Weights of a small GPT-style language model, trained from scratch on English Wikipedia: a variant of Adam for these matrices.
MLP neurons of a small language model. Each row is named by its layer, matrix (gate and up: input weights) and neuron, and shows model dimensions 192-319. Each number is 50 + 15 x the weight over its row's rms, rounded and kept within 0 to 99. A neuron's up and down rows have the sign that makes its largest values positive.
After each neuron's rows, "fires in" lists the words (lower case) most often at its 100 highest values on Wikipedia text that the model never trained on. A number after a token or word is its count.

L2.gate490:69 43 47 54 59 65 56 33 51 57 52 64 37 56 67 43 72 49 56 42 29 51 43 21 58 73 64 70 43 49 52 44 43 38 23 51 69 45 50 64 66 09 57 35 42 75 68 44 49 50 64 66 44 41 87 48 49 57 60 34 77 54 58 43 35 56 18 60 55 39 59 71 46 35 39 83 27 33 30 61 59 18 30 80 65 60 61 15 73 51 38 65 60 66 22 44 52 59 77 42 32 51 47 47 46 56 59 31 53 28 51 53 33 34 63 15 27 52 50 87 50 41 34 74 51 25 55 35
L2.up490:22 72 26 44 52 69 25 72 43 47 61 70 48 53 52 43 47 47 36 51 77 29 68 52 62 50 46 53 21 46 54 62 36 51 42 70 34 51 73 41 55 51 44 48 45 46 61 17 54 47 54 36 51 52 48 44 51 50 75 55 30 66 49 37 40 49 40 47 63 61 23 27 58 56 53 67 36 30 51 59 39 66 37 40 55 55 26 72 28 53 56 43 67 73 56 39 53 53 68 54 73 49 37 35 44 45 41 55 53 58 42 24 82 47 75 55 32 57 57 44 68 63 37 30 44 63 78 70
fires in: "its" 65, "his" 30

L3.gate1494:59 26 36 48 13 22 55 58 45 59 78 36 58 52 57 70 72 66 67 33 62 42 46 50 45 28 73 65 56 56 79 59 78 38 28 62 47 43 51 62 51 32 39 42 32 53 55 88 26 38 42 53 34 78 69 30 50 61 47 59 50 63 47 14 66 51 41 61 22 36 66 50 56 48 30 66 71 54 46 33 46 51 17 36 51 35 42 47 21 34 52 44 66 31 53 53 65 35 58 55 24 33 60 43 47 44 35 35 41 34 51 31 29 36 35 35 44 64 27 56 67 51 42 43 45 50 67 54
L3.up1494:43 27 42 29 36 67 58 49 69 48 62 41 53 34 43 54 51 65 63 40 65 38 63 75 53 44 59 71 50 50 66 39 54 68 38 66 47 38 66 77 52 23 51 75 45 61 53 76 26 39 73 37 75 80 82 45 45 72 36 53 32 53 50 34 37 38 36 55 38 61 59 62 63 48 19 91 38 57 24 31 66 29 49 33 48 54 50 56 27 28 73 58 63 51 46 47 48 46 52 43 35 12 57 29 61 37 02 44 61 44 46 50 34 37 26 15 50 35 39 45 48 71 35 56 33 34 27 75
fires in: "born" 36, "child" 9, "sea" 8, "war" 8, "birth" 6, "assault" 4

L3.gate1263:32 55 30 42 57 48 57 19 65 49 58 53 46 27 53 45 90 64 44 59 50 47 82 15 25 28 62 60 67 59 82 66 73 39 23 79 35 52 61 18 63 14 38 73 59 39 69 55 29 41 72 39 26 72 41 66 42 51 50 34 63 49 59 48 62 44 44 31 30 41 62 45 56 21 46 54 50 48 38 43 80 76 49 57 45 29 46 51 71 23 55 29 43 38 56 52 60 22 67 41 31 32 62 74 50 41 46 23 45 44 47 56 68 39 51 50 47 51 80 63 70 62 31 86 50 47 33 62
L3.up1263:59 33 40 58 63 62 45 59 68 51 62 22 41 52 53 32 75 76 21 55 20 52 52 40 28 63 77 61 55 42 70 39 72 55 34 64 33 73 45 61 52 28 57 57 59 37 24 44 12 28 37 64 36 72 40 66 57 70 60 59 44 34 46 48 51 30 74 17 58 67 58 42 50 59 40 57 42 65 43 63 58 33 49 42 48 29 23 25 46 39 54 57 44 64 52 28 36 29 44 34 47 44 79 72 59 68 30 39 41 91 52 80 59 52 37 77 47 51 63 71 45 43 42 84 46 58 34 58
fires in: "born" 59, "early" 15, "life" 5

L2.gate325:51 55 50 70 57 78 54 81 28 37 59 45 27 46 61 33 45 43 55 64 92 71 64 56 42 48 41 49 54 72 37 34 66 53 93 63 52 72 69 38 41 25 55 62 65 78 41 56 56 67 64 50 42 84 61 37 48 43 56 74 46 35 42 43 54 37 28 69 35 70 84 61 62 46 28 48 56 42 20 43 54 32 40 52 42 65 47 72 51 32 39 50 71 70 68 55 47 72 42 60 68 93 61 34 60 42 63 61 51 63 61 91 78 56 97 37 65 46 56 53 57 56 22 62 13 44 64 35
L2.up325:31 51 54 66 57 64 51 69 43 65 39 56 63 59 46 43 66 40 62 70 73 68 91 53 50 61 62 53 46 37 25 49 52 63 44 68 49 57 46 43 40 25 63 50 50 42 49 43 46 39 21 64 52 62 51 28 79 28 45 36 60 21 38 55 34 53 47 39 19 72 13 61 59 40 24 75 57 59 49 40 38 49 31 52 53 65 36 75 59 52 36 32 43 61 64 53 68 84 39 71 58 47 73 45 30 33 35 41 44 67 63 49 63 46 48 59 61 75 39 34 38 53 30 57 44 62 57 56
fires in: "took" 25, "following" 14, "takes" 9, "taking" 7, "take" 7

L2.gate937:30 78 73 56 29 43 32 49 63 36 46 44 42 38 60 72 55 29 56 37 65 67 85 56 52 64 75 38 91 50 47 40 32 43 28 62 47 13 59 30 61 26 26 27 45 56 53 39 63 49 50 67 49 62 53 60 66 45 77 31 23 39 82 52 73 29 46 42 38 43 45 46 51 72 48 73 54 45 51 50 55 55 57 67 41 57 65 39 69 48 61 21 44 38 67 47 50 58 62 39 18 22 69 55 57 59 61 69 47 73 23 41 63 73 37 30 56 59 34 76 68 45 34 28 72 36 00 64
L2.up937:29 65 55 45 45 48 24 46 49 37 68 33 49 44 28 47 23 56 75 60 43 35 41 69 64 53 56 11 59 68 65 54 45 47 41 66 23 45 58 61 41 46 19 14 55 70 57 62 54 64 65 73 44 60 58 36 22 50 60 31 34 24 67 60 56 36 46 57 78 34 38 35 62 56 66 39 62 21 52 38 33 45 64 43 55 71 46 53 49 62 60 24 44 54 53 28 50 62 42 32 38 28 32 40 70 46 48 52 62 63 57 48 18 68 63 50 37 66 49 32 67 57 68 23 56 38 32 34
fires in: "show" 17, "single" 15, "song" 14, "film" 12, "act" 6

L3.gate772:48 00 40 33 44 58 54 67 54 44 52 54 65 48 33 56 57 16 36 68 64 43 56 51 49 27 45 77 65 41 41 41 49 46 46 74 58 38 45 26 46 64 48 31 54 55 70 71 53 55 66 12 50 67 72 60 80 53 46 41 37 55 55 30 27 35 48 56 74 26 32 62 68 52 62 49 47 67 32 52 50 30 46 49 56 47 35 68 35 63 32 64 70 37 67 22 51 42 49 40 52 67 78 48 44 39 72 46 51 18 31 72 48 69 60 56 42 41 58 37 22 51 44 44 61 33 38 36
L3.up772:80 54 46 39 65 32 34 29 34 51 54 56 39 59 30 86 40 30 67 64 53 64 33 57 34 47 51 45 42 59 59 72 57 28 54 31 36 42 79 45 28 36 33 36 66 53 44 40 06 41 34 51 21 53 60 47 52 51 52 42 30 42 50 36 22 26 41 37 43 49 36 42 51 40 33 68 49 65 56 41 49 53 41 45 52 40 53 21 53 37 49 46 38 58 36 48 57 38 47 51 53 46 45 48 33 29 72 44 53 15 41 53 25 32 48 69 57 72 26 55 62 33 46 39 40 36 44 59
fires in: "several" 24, "four" 12, "three" 8, "five" 8, "ten" 6, "six" 6

L2.gate376:49 55 56 60 49 50 49 36 49 61 42 73 31 47 53 55 48 59 39 52 57 67 46 22 42 53 59 49 46 25 43 58 39 23 24 43 33 51 28 52 51 22 55 22 56 60 35 41 59 50 68 59 33 67 60 54 70 58 70 30 42 53 55 48 61 38 52 44 29 30 67 25 36 46 40 51 30 49 31 46 64 40 41 47 63 24 45 44 60 57 34 48 54 55 35 64 44 73 82 47 33 42 59 36 68 17 72 48 43 41 30 65 35 49 69 44 31 30 53 48 66 58 52 55 56 38 78 49
L2.up376:32 35 45 65 53 76 31 73 15 67 57 72 52 79 30 67 35 27 46 67 50 47 64 57 41 41 72 47 69 33 67 54 53 41 32 56 48 33 34 66 38 56 54 47 53 55 51 25 33 71 33 30 33 35 39 53 25 54 38 67 14 39 49 34 38 25 54 20 47 45 41 46 69 37 46 49 41 59 37 47 40 46 07 44 59 56 32 36 66 21 61 44 41 23 54 46 45 49 51 20 63 54 47 57 44 52 60 58 64 49 47 46 77 41 62 84 64 59 36 35 23 27 30 51 33 29 44 57
fires in: "its" 55, "show" 5

L2.gate779:59 39 19 44 40 59 43 33 64 63 49 47 59 42 81 21 36 45 63 47 35 47 56 45 72 26 39 61 70 50 45 49 50 45 42 46 48 39 46 16 77 33 35 37 38 54 54 44 42 19 69 42 36 61 49 47 60 42 45 56 32 55 68 46 69 38 18 37 83 58 55 63 35 37 34 74 15 64 44 45 48 53 38 72 53 70 75 41 50 13 48 60 21 29 69 52 70 43 45 53 54 47 43 21 40 67 41 46 51 40 24 53 58 27 44 36 42 20 82 81 57 31 62 71 72 45 46 27
L2.up779:67 21 43 46 73 45 50 55 55 50 59 52 41 67 77 41 64 53 35 60 28 60 32 58 33 50 48 69 25 79 44 54 48 48 55 49 57 66 38 37 76 53 40 73 59 64 49 57 50 43 38 28 48 61 60 61 39 53 26 72 45 32 39 51 70 62 27 47 58 43 54 42 53 34 65 33 36 56 29 67 59 58 26 30 44 62 69 40 58 45 56 66 56 32 82 36 25 37 50 37 76 73 25 46 27 39 38 40 33 70 73 57 42 54 70 49 52 33 40 67 15 41 68 42 44 60 52 34
fires in: "west" 16, "south" 14, "east" 12, "middle" 12, "north" 8, "upper" 7

L3.gate1757:58 53 49 35 38 38 46 20 39 41 70 50 71 56 50 84 50 39 35 55 38 62 67 54 60 30 47 60 54 40 49 60 32 38 38 62 57 48 40 68 55 33 64 50 42 30 64 31 60 62 80 20 36 80 54 40 60 51 27 45 51 68 37 62 53 39 44 63 45 61 59 72 52 64 38 65 44 44 62 34 25 66 27 69 73 46 28 33 63 37 35 62 73 66 43 54 64 37 60 72 39 34 48 37 64 49 66 50 52 64 42 68 35 35 36 65 42 56 54 61 57 42 54 51 50 30 70 40
L3.up1757:64 39 72 50 53 29 49 30 68 64 80 62 41 38 48 60 54 32 54 79 64 60 66 41 35 30 31 61 57 47 54 28 85 36 27 53 56 62 50 63 47 64 25 27 50 16 49 29 44 74 46 48 30 58 44 51 47 33 60 30 68 45 43 44 39 37 70 30 20 54 71 41 72 77 72 53 53 64 28 57 50 57 59 48 49 28 13 40 36 50 16 48 50 58 58 62 54 41 61 71 41 67 38 35 52 23 40 63 63 64 60 38 21 40 45 63 59 71 57 45 70 39 30 22 46 41 34 57
fires in: "17" 18, "16" 12, "two" 7, "six" 7, "four" 6

L3.gate240:69 48 29 39 48 38 54 63 47 47 44 77 44 40 57 89 60 50 68 52 46 75 31 47 58 43 41 76 70 48 37 69 38 23 68 79 54 57 26 57 24 62 57 25 53 48 28 35 36 59 42 36 56 67 75 73 35 28 61 54 80 51 57 47 28 50 43 42 81 32 53 45 48 17 60 43 49 50 40 40 21 45 33 58 53 51 64 42 41 32 56 69 55 31 42 50 61 54 48 62 50 44 60 41 34 66 54 40 40 51 37 48 35 63 45 46 48 28 50 47 34 45 57 44 23 40 61 37
L3.up240:41 33 56 64 42 37 61 45 44 41 48 45 61 54 33 65 21 57 42 58 43 52 35 56 60 21 64 55 48 75 63 50 57 33 28 58 43 42 44 57 38 73 23 58 67 33 64 46 45 28 76 33 35 43 32 70 45 42 75 23 48 54 43 69 51 40 47 69 57 42 57 64 54 48 90 51 39 64 53 58 73 23 44 43 73 31 62 70 41 49 18 54 68 33 55 57 38 94 68 66 36 48 66 53 54 60 80 41 56 37 34 44 49 64 36 30 56 57 40 59 35 17 65 49 28 45 56 72
fires in: "several" 41, "three" 27, "two" 14, "four" 11

L3.gate1584:33 22 44 52 11 38 65 60 66 42 58 44 80 59 57 37 45 64 64 71 35 60 29 54 75 40 56 75 40 40 68 37 51 49 51 52 58 55 48 34 22 58 43 54 81 76 35 53 51 14 33 40 50 61 81 58 54 53 47 31 76 34 67 37 32 68 45 55 45 62 71 52 44 52 29 57 61 31 16 41 42 72 46 41 28 46 43 27 48 49 33 74 22 69 51 56 46 34 45 38 64 59 27 48 40 56 59 54 65 39 51 61 71 29 66 20 40 41 51 54 45 28 73 63 41 54 48 37
L3.up1584:48 33 50 35 42 75 73 54 78 45 45 43 54 44 43 50 59 51 92 59 57 36 44 38 42 42 62 67 24 51 58 16 46 38 40 52 59 41 42 38 64 52 51 48 79 35 22 57 43 55 47 40 57 36 39 44 54 54 60 45 61 56 57 48 39 58 45 44 37 72 31 35 64 27 43 28 66 58 54 31 55 63 57 32 50 50 54 47 57 48 59 58 57 29 65 15 44 31 45 56 40 33 49 55 58 50 36 60 41 63 50 36 50 29 58 31 47 60 19 75 55 37 34 59 33 89 54 56
fires in: "west" 14, "south" 13, "east" 9, "sky" 8, "north" 8

L2.gate1404:29 44 49 34 47 65 53 37 60 67 48 58 11 48 61 76 51 56 71 58 66 58 36 23 66 62 85 50 53 31 50 68 27 63 65 65 67 56 59 62 70 35 44 43 34 59 64 36 58 48 56 36 50 83 95 72 43 28 56 41 50 50 41 56 48 46 30 37 76 37 58 30 32 35 38 45 55 56 70 33 47 37 44 84 25 56 37 67 35 31 60 57 58 36 60 40 51 47 65 57 51 40 28 58 63 53 64 39 60 37 53 53 41 51 49 20 69 54 44 32 60 44 67 61 56 55 35 45
L2.up1404:13 55 55 56 52 50 32 55 82 45 33 37 51 54 48 46 39 78 37 39 76 40 12 43 48 64 58 66 33 45 69 63 33 63 79 70 42 58 27 49 59 27 48 33 45 50 62 60 70 24 52 50 45 67 74 66 34 68 64 53 48 49 53 71 33 51 54 61 70 45 68 33 52 32 39 68 57 31 73 40 51 50 47 55 45 57 44 50 34 51 77 67 56 54 43 30 85 48 40 38 67 55 33 38 58 69 62 26 85 60 71 23 69 63 61 59 72 41 48 34 69 58 44 73 60 39 58 31
fires in: "his" 37, "my" 19, "isbn" 11, "our" 9, "your" 4, "human" 4